Weights of a small GPT-style language model, trained from scratch on English Wikipedia.
Size: 9 layers, width 512, 8 heads of 64 (4 for keys and values), MLP 1728 SwiGLU, vocabulary 35868, 67.8M parameters.
Training: 1076M tokens, 4105 steps.
MLP neurons of a small language model. Each row is named by its layer, matrix (down: output weights) and neuron, and shows model dimensions 16-111. Each number is 128 + 24 x the weight over its row's rms, rounded and kept within 0 to 255. Numbers have three digits each. A neuron's up and down rows have the sign that makes its largest values positive.
A block is one neuron, or neurons of one layer that tend to fire together. After each block is what it responds to, as a language model described it from the Wikipedia text at the highest values.

L6.down1266:127130053140147140138145095127141097138144129106128126119115133135138108100133115118123136156127095129149111158176114148135143137117111128130132142141159085136125122110162129136107113126141139113081134087146112103129187079124150130127144162124108080157139126135132149134132114115125113134
Responds to: Surname final pieces

L2.down306:114167024130116126076100154157146177112139115120110117184157173149121167170126130141098105110114075106127144134074117131116140096178163124102107125131132117141157076154106079114068132103159134102149109122085131148131106089164154131140139096083138125102154098151154107148148133133112087153
L2.down783:119108000078131118151117137139118133117126145151161103130141172151067157140124092141119143165147144109125101137107091127158141122180098156114132136156088100125149118148102126124133119154128124138149074143122125114150160133140129126131084090099152125082146111118153128143127100094137096121
L2.down986:136124074124138160147126134128125163142153152146159146090133153124151146136146162117135129116141088100116124109106115158100156095124116146127127130092145101107126128131112136161143119180107169164112096103109189124163112100171173147111075105149113126132126110130124156079145139152077126070
L2.down1157:140156078127113084117097140169109149169100118148152145132122136134090133168105128146129085127131147143143112097098110120138110126136073092082117174145138109122123131094103139128122138095127086148156101134123165116133175156162122121132111097162133120077132151157129062128110141100106123118
Responds to: Transitive action verbs

L2.down434:132110100129151124141128135138175113169119138148125118134129126127129089070137139107090108123116109125149149120091142098112152153112100159101120121141110098142144079148129196138130131116162116139099046088116148168129148173136110189125139083125136162109119118125144116104090155121124125163
L2.down517:112154188135157136167140117072099132151118148104137112125156147107137128118116131157141082087146110151167124081141117096147147177117109149096127148144129147132129156171106116095054137108102166117125147076131122155121148156142123154134163122125130148101083140085166117117103115128157176163
L2.down564:145153105118114164164137087183108102123125139133149142099142146115154090133145122146112126128137096129155117163125130130166140125129120173137111118101114136071128158117131108139150113159120141111113099144153169154106154127135115177108154086140144126154129093151147178124130143124162174111
L2.down1143:119174125178135141127124155144074063112111168105085143099114129091168136134151095141147146107134160082146109133125139162119137136126145145113101166152135146081150162137119119140140143129119119108170132132164133140109131117124119110139122116128138165118095102149072104122100165137097123126
Responds to: Table cell separators

L4.down209:101079038143156146102126178112128140137136081105152133127157121123133103116141135103152110155147144132105167143093147100153128120131103072108093156128101109112157159109150147128139106127149122136137120162161126120149116139151145155140142093083123105143148135103136105127112144127160151151
L4.down445:120086015129155135150122157136161130170107132108126154098114171116179119156155161129144118109153113119139124148084111129138175103145138104155110144139078092102120131133122140064162111128145128133182114135147096119125115151102126112153146162136094104157121166140125114155156161152144082118
L4.down781:154099100105125109122084119117112132147124161138092156146061129179171133138130171152146109140078132130108130117128115131127154090150117111214158089130162149138169135156114115134150122110112138139128141108158135133113129118125100103105125111102063104161174127094109092152149096153166112161
L4.down1077:112140147147163173156125098174137103148109132138107097133128125164132128157147098169109130147171087145108118104101113119143152117153100100169093170132133125101127127085115142113110122151100142156160126125085172125097166161133118113113079146084106155168197146110164110140148150128136135145
Responds to: Table cell separators

L4.down531:139158082136119138187096136109152118151137104113103085133144161167123148143117110131178114120097130105141153083160136158098101098107121134140145166130171125159147111125127111108097158108125099078134091136077101195135114106143152079119155126129125119142093127105146115109139194105138157129
L4.down1111:175119151133147170110155066145144118150083131090164129124133065109113114124152116131190147118123124121105147107091143094137120112118136125168125114104148153137107161158167088149124102108070078162131133165109106126156122121121126107139122127138140151121130105096135095113109114132128128118
L4.down1416:131149141138129179162091149153132129123078119101164101099144132123118107114149136107140103119105064142127112095139118111123138125102086084121097133166126112143144095074133132176132148118141031133120122107132124146130133133102126110110117173119134136135133110135153127130159121103154120134
L4.down1523:121158139111128163150138185104172155146117123131131120135163072119147159124149117118159113134151106158167141174131161140142121135108151135124136149154117101143156162145067176108120140128190111110138139176143144105105136121151091115099121137139187134118133121160086099139119115128114103133
Responds to: Personal first names

L2.down80:152122072143117175147124124096135114115160135154148154114116117140085153164130145121141105127151145156121131146152134144105139142124119128146174113130129131145142149117130139164119116156133095113127161156150132165123122117166213118130086127174118156131116100136109141118145113134118140127
L2.down312:103169180128152128165144114126154131147118073112145147126071138159119105098175116115155086073133149135075166117113135128097132138133087134140175132145135149128145113103173140176085090152110109110119101114107113123110125107123166143147102108102092165137156134106100142170105108147132110127
L2.down351:135116080139133194168111147160110093116147128118180109117151106140089140174153077102108126083140077119112147181092140159136128142190111110125137144120100134103144109134121110171097093134123061172129106117093145168127110113163161102077144161118106136080131114113139164147142111131101161105
L2.down928:194114087156126161158150127151089062114134130109147109089120158096096158175148134178122092118140114114126091143153110086111097156104101112123144151181145137155128127075134149137114109148119104111131116110125153134142162144158154157130131134142135133145133106122170160132134083124125125117
Responds to: Surname ending pieces

L6.down102:127108167167105136096112138115115141123119172130093091142153132120158159106136132117111123130146124116116157106117136138129117158121164125111116153127162112115135143141120135142116075095116079116136124125127107139148148111106103159154155113109115098102074112119106123160142135108148121133
Responds to: Given names in lists

L2.down128:120123255102145136111120151168135152095125102121124159137123190140131121129137153159127137126129151156159149099158130137133134125093104210152137112172120223134156168120103113113098099105130081160145111111107118137154156128163126138089118164124145147132147127141153114131128117130150135117
L2.down742:136102115121105132130121133159108133097121162119151111178120151142130117135146133143130087086102147107140136152134115106148137120104122139118166160176149176141127121106143116127091111141136072129180132105122104142109127166105140101114148137139168157115126092117101157111124129094123141095
L2.down820:109170121145070122107104099105129111118168111114171114169125131123150117136163100117165114102152123102125111131140108120128165079163144144118152136134115131143174115067120133128099076173110105117136094121131139091123161090147133151117086128135131113085090123122127065154137061108155158133
L2.down1717:154143118179133158205123141087136125150156123121127159154134101121122136158122121088161107066132102129118067162097112147129122131088081181167102136087108113123174099140174165142093144127145107125091087101122132103176111145108157145102108163135137137138121163171150154145146079079141127139
Responds to: Mid-name continuation pieces

L2.down269:133132046149082160104120140139108132131105125128158129113093112105103125145124121147101126092179133107113098099149089172119099163137098107133112103179121102187167120111127152129124119107132085099152145141136152130142161114154155179105121166153127139152098097105150138141102050111124134103
L2.down345:107127162133153137147117129093096144143078119098138120119143125123123134153174152129119115087134096137117173168115156155142161138090115130156118102120086107143123085125123124131093127137150099107128128111141148139107144166131118143103103131127062121149164115137140122121121128130127126102
L2.down468:128128063114118142142100155187141170086140121104100128156114120143111115110155124150105082123138117136132119104150110127140130151135088125112128130179105118150169177107121125181092107173153125116185154138115190141148145109149141161100131155149123112114115124130154137097101072140142141094
L2.down738:115094079149095110134133146126128127106123143116128102136112105120112139147152106115114128159094151167112136142142106153146098143177125088096114110146138134142147099141130104184106115125163125142127143145149119116107165113151109154111135134185094124130105116165174184152107121122140121166
Responds to: Mid-word name fragments

L6.down1472:167098084147157116120145138124123128098091170142140090146106152155115157129123123182125146172122186123125148145142162118129127116135136106156099125120102158132146123087149118133113140122120113203101174123138158078114134105148171129122137159115127109123131172141112150102106121133119123162
Responds to: Clause-final predicate words

L4.down289:136132122155129122136135102150115142132143145102136114130140156109117162096125078165110134160080101092139121133136117128139121110168123122123097131166137155160118126153117135132145133108127095135108111116098149111127122116159106098111124093160135144110094094165078133126119141147125161162
L4.down813:142119102149139109118109086137125143164126103159123089140135164094094089140118135137137159145117092130148100168130132158151155139148124129146127122100151095110116066132102130125174165138129178112132147136169123095121141135162135114133102111107118122148130126164110132179113132152115111162
L4.down954:161134042138130125129120090138148093127140143142133115158136130137151084151090115126117170122174123118113121120109170118075150137147132135081115128187122129105166088162107133092114143171137150128115131166137116080104117119138095156119137110120111115113117089129125134115099144102144118144
L4.down1573:148120146119104153173099110095105077159147088114165122137128129064159089137093099126099152075177183095126130114096160112161097112164137130122089126141160120130157128113147078113114147157121120091121112145106140083088145148145134134127127109139132181117130134121177139139114111132108111074
Responds to: Verbs after infinitive/gerund slot

L6.down129:162129054097174127113141137153101098140112147138151124114121167144144156136131116124115148139132116121139141155150112150075117131099153139135139124181133138103103159116087148130145126113138115074131143144148134095144182169074130137104141132093103123137165132120102095113105139098145114115
Responds to: Table separators and biographical "in"

L4.down1:138104035130119145136111104135077106115136106119138093100092106110099130142109134104134113116138110119140100135050128122107106137128128083151097135088136090109102099062096126118161089099142088093127141149081149119151162106138130117110130134108067120163120128118092105158143130158123125132
L4.down1345:064160043127129115108095126125113117137168167117115148132135131146123154131113158118093101141148126153134096146103126103086090132160101111152114149143121103127105114150102133106145146161135114085116118138155124108161124147135095155107167065098127120126122122182091128096130157144159109134
L4.down1425:130119123147147092120146156103083116187148149135140111124138141085087102096140119099102119116133134108146142148111110145122160133119130068123133134140134123134127079101135153111138139135124162161106070112146129146157157149113104158148122152148129109165119103065107147118130146145129137091
L4.down1617:130138116089111142124116123143136128095138143189110076139146100096160141183108151119115141109138103156126128136120166140122146096092066129153155142161140133081112096115138149141124126123147123100122152106121142156124117150173135126074122119130185109141134101141148112111111134119131117115
Responds to: Head noun after determiner

L6.down518:169137076129171128122112081101157143091091138178143137092125112093112179150124150113154135118143105131115112129098140124133149122162168117151149136149131129099127104142103144077118174123131122138103106135113114143173142148150127077117133134118126149127134123156112117114093106171129168128
Responds to: Word-continuation fragments

L4.down240:137145108139119138115103118127151136118168149143115147119138149111118108104131125136120139125127096155148137137102128154135106181130104163139126144142139093124125128150111119151086145111125133121129125123131119130122129118107093151161135142128121094119125167132126154137121117177117087154
L4.down449:143112182140154105132105148109127149126164147103112123160143181108119124115110113129132153108134155140121116130114129084133127160083117166172113119108118134090137165145089129115094172120090165117104113165146115090106116165139110073140156152147151122111104170138114112145140117121130135077
L4.down662:096121016126124127157130139147123135127090129110106144103128172127103127124125157111139134148146105120162115140124137156141189112135144090130116159108149151134148147142139111158121141106131135154154145128132145111138119158103122152096124147135168175116105139113093092128101153109110158125
L4.down998:125122119121138109151136147117162104134138106105148133121148137099119151162151148115117097098095121144112128125091069132101136119120134124129110101094175134121113139083140123182140139115153063168133116116096102164118174108095118107150117128114153134169163147101121118170175116139149128144
Responds to: Mid-word proper-name pieces

L6.down1611:150158096149093104133116125130153124116166130140106137091116105121137131154117135124129131105117101146133116117088143115090086147155148103140138124172155091146119103144152091090109143172189144133150144158112137140178142151152091123065139162163132124106133116163156101111145157103139125132
Responds to: Head noun after "the"

L2.down575:096148105122139090135108118138154092108170132152141115127156136115094138118118150127121136113117096141127129134129092121079117112088145123086122156100112118134133118119107147142169133131136075097152104150121145143170138100155081144134131129130112111117093134082153123138175122122147195118
L2.down963:154146036141129107145140118146154125147133137115110127141096081121109125123160133105104070151154116118157066170149137150133137102116117137174117127163120082129174152114156123109125071129136108152119142127154154172149123090145123120122083123123093152108133136125143154091156127135152135099
L2.down1174:145113050155141131063116142141135147146135125137170151156125141135102147125111114109100084146167127128164095120141099120113144134124082114185126135066124088120188071154139124138159096110132104144153123139123140152151089164136140181108141117148140154168133138157117106131136096150141148111
L2.down1202:116106124157127123132086085086146121165117124082155126128091118082141102124127100105099150148158120162172102098133108133145145123147127118119116130118127124133112136131149095100106125151106126148142136126141138151171094145120093081128106125113129126151101112169082140126145115108138142095
Responds to: Plural abstract head nouns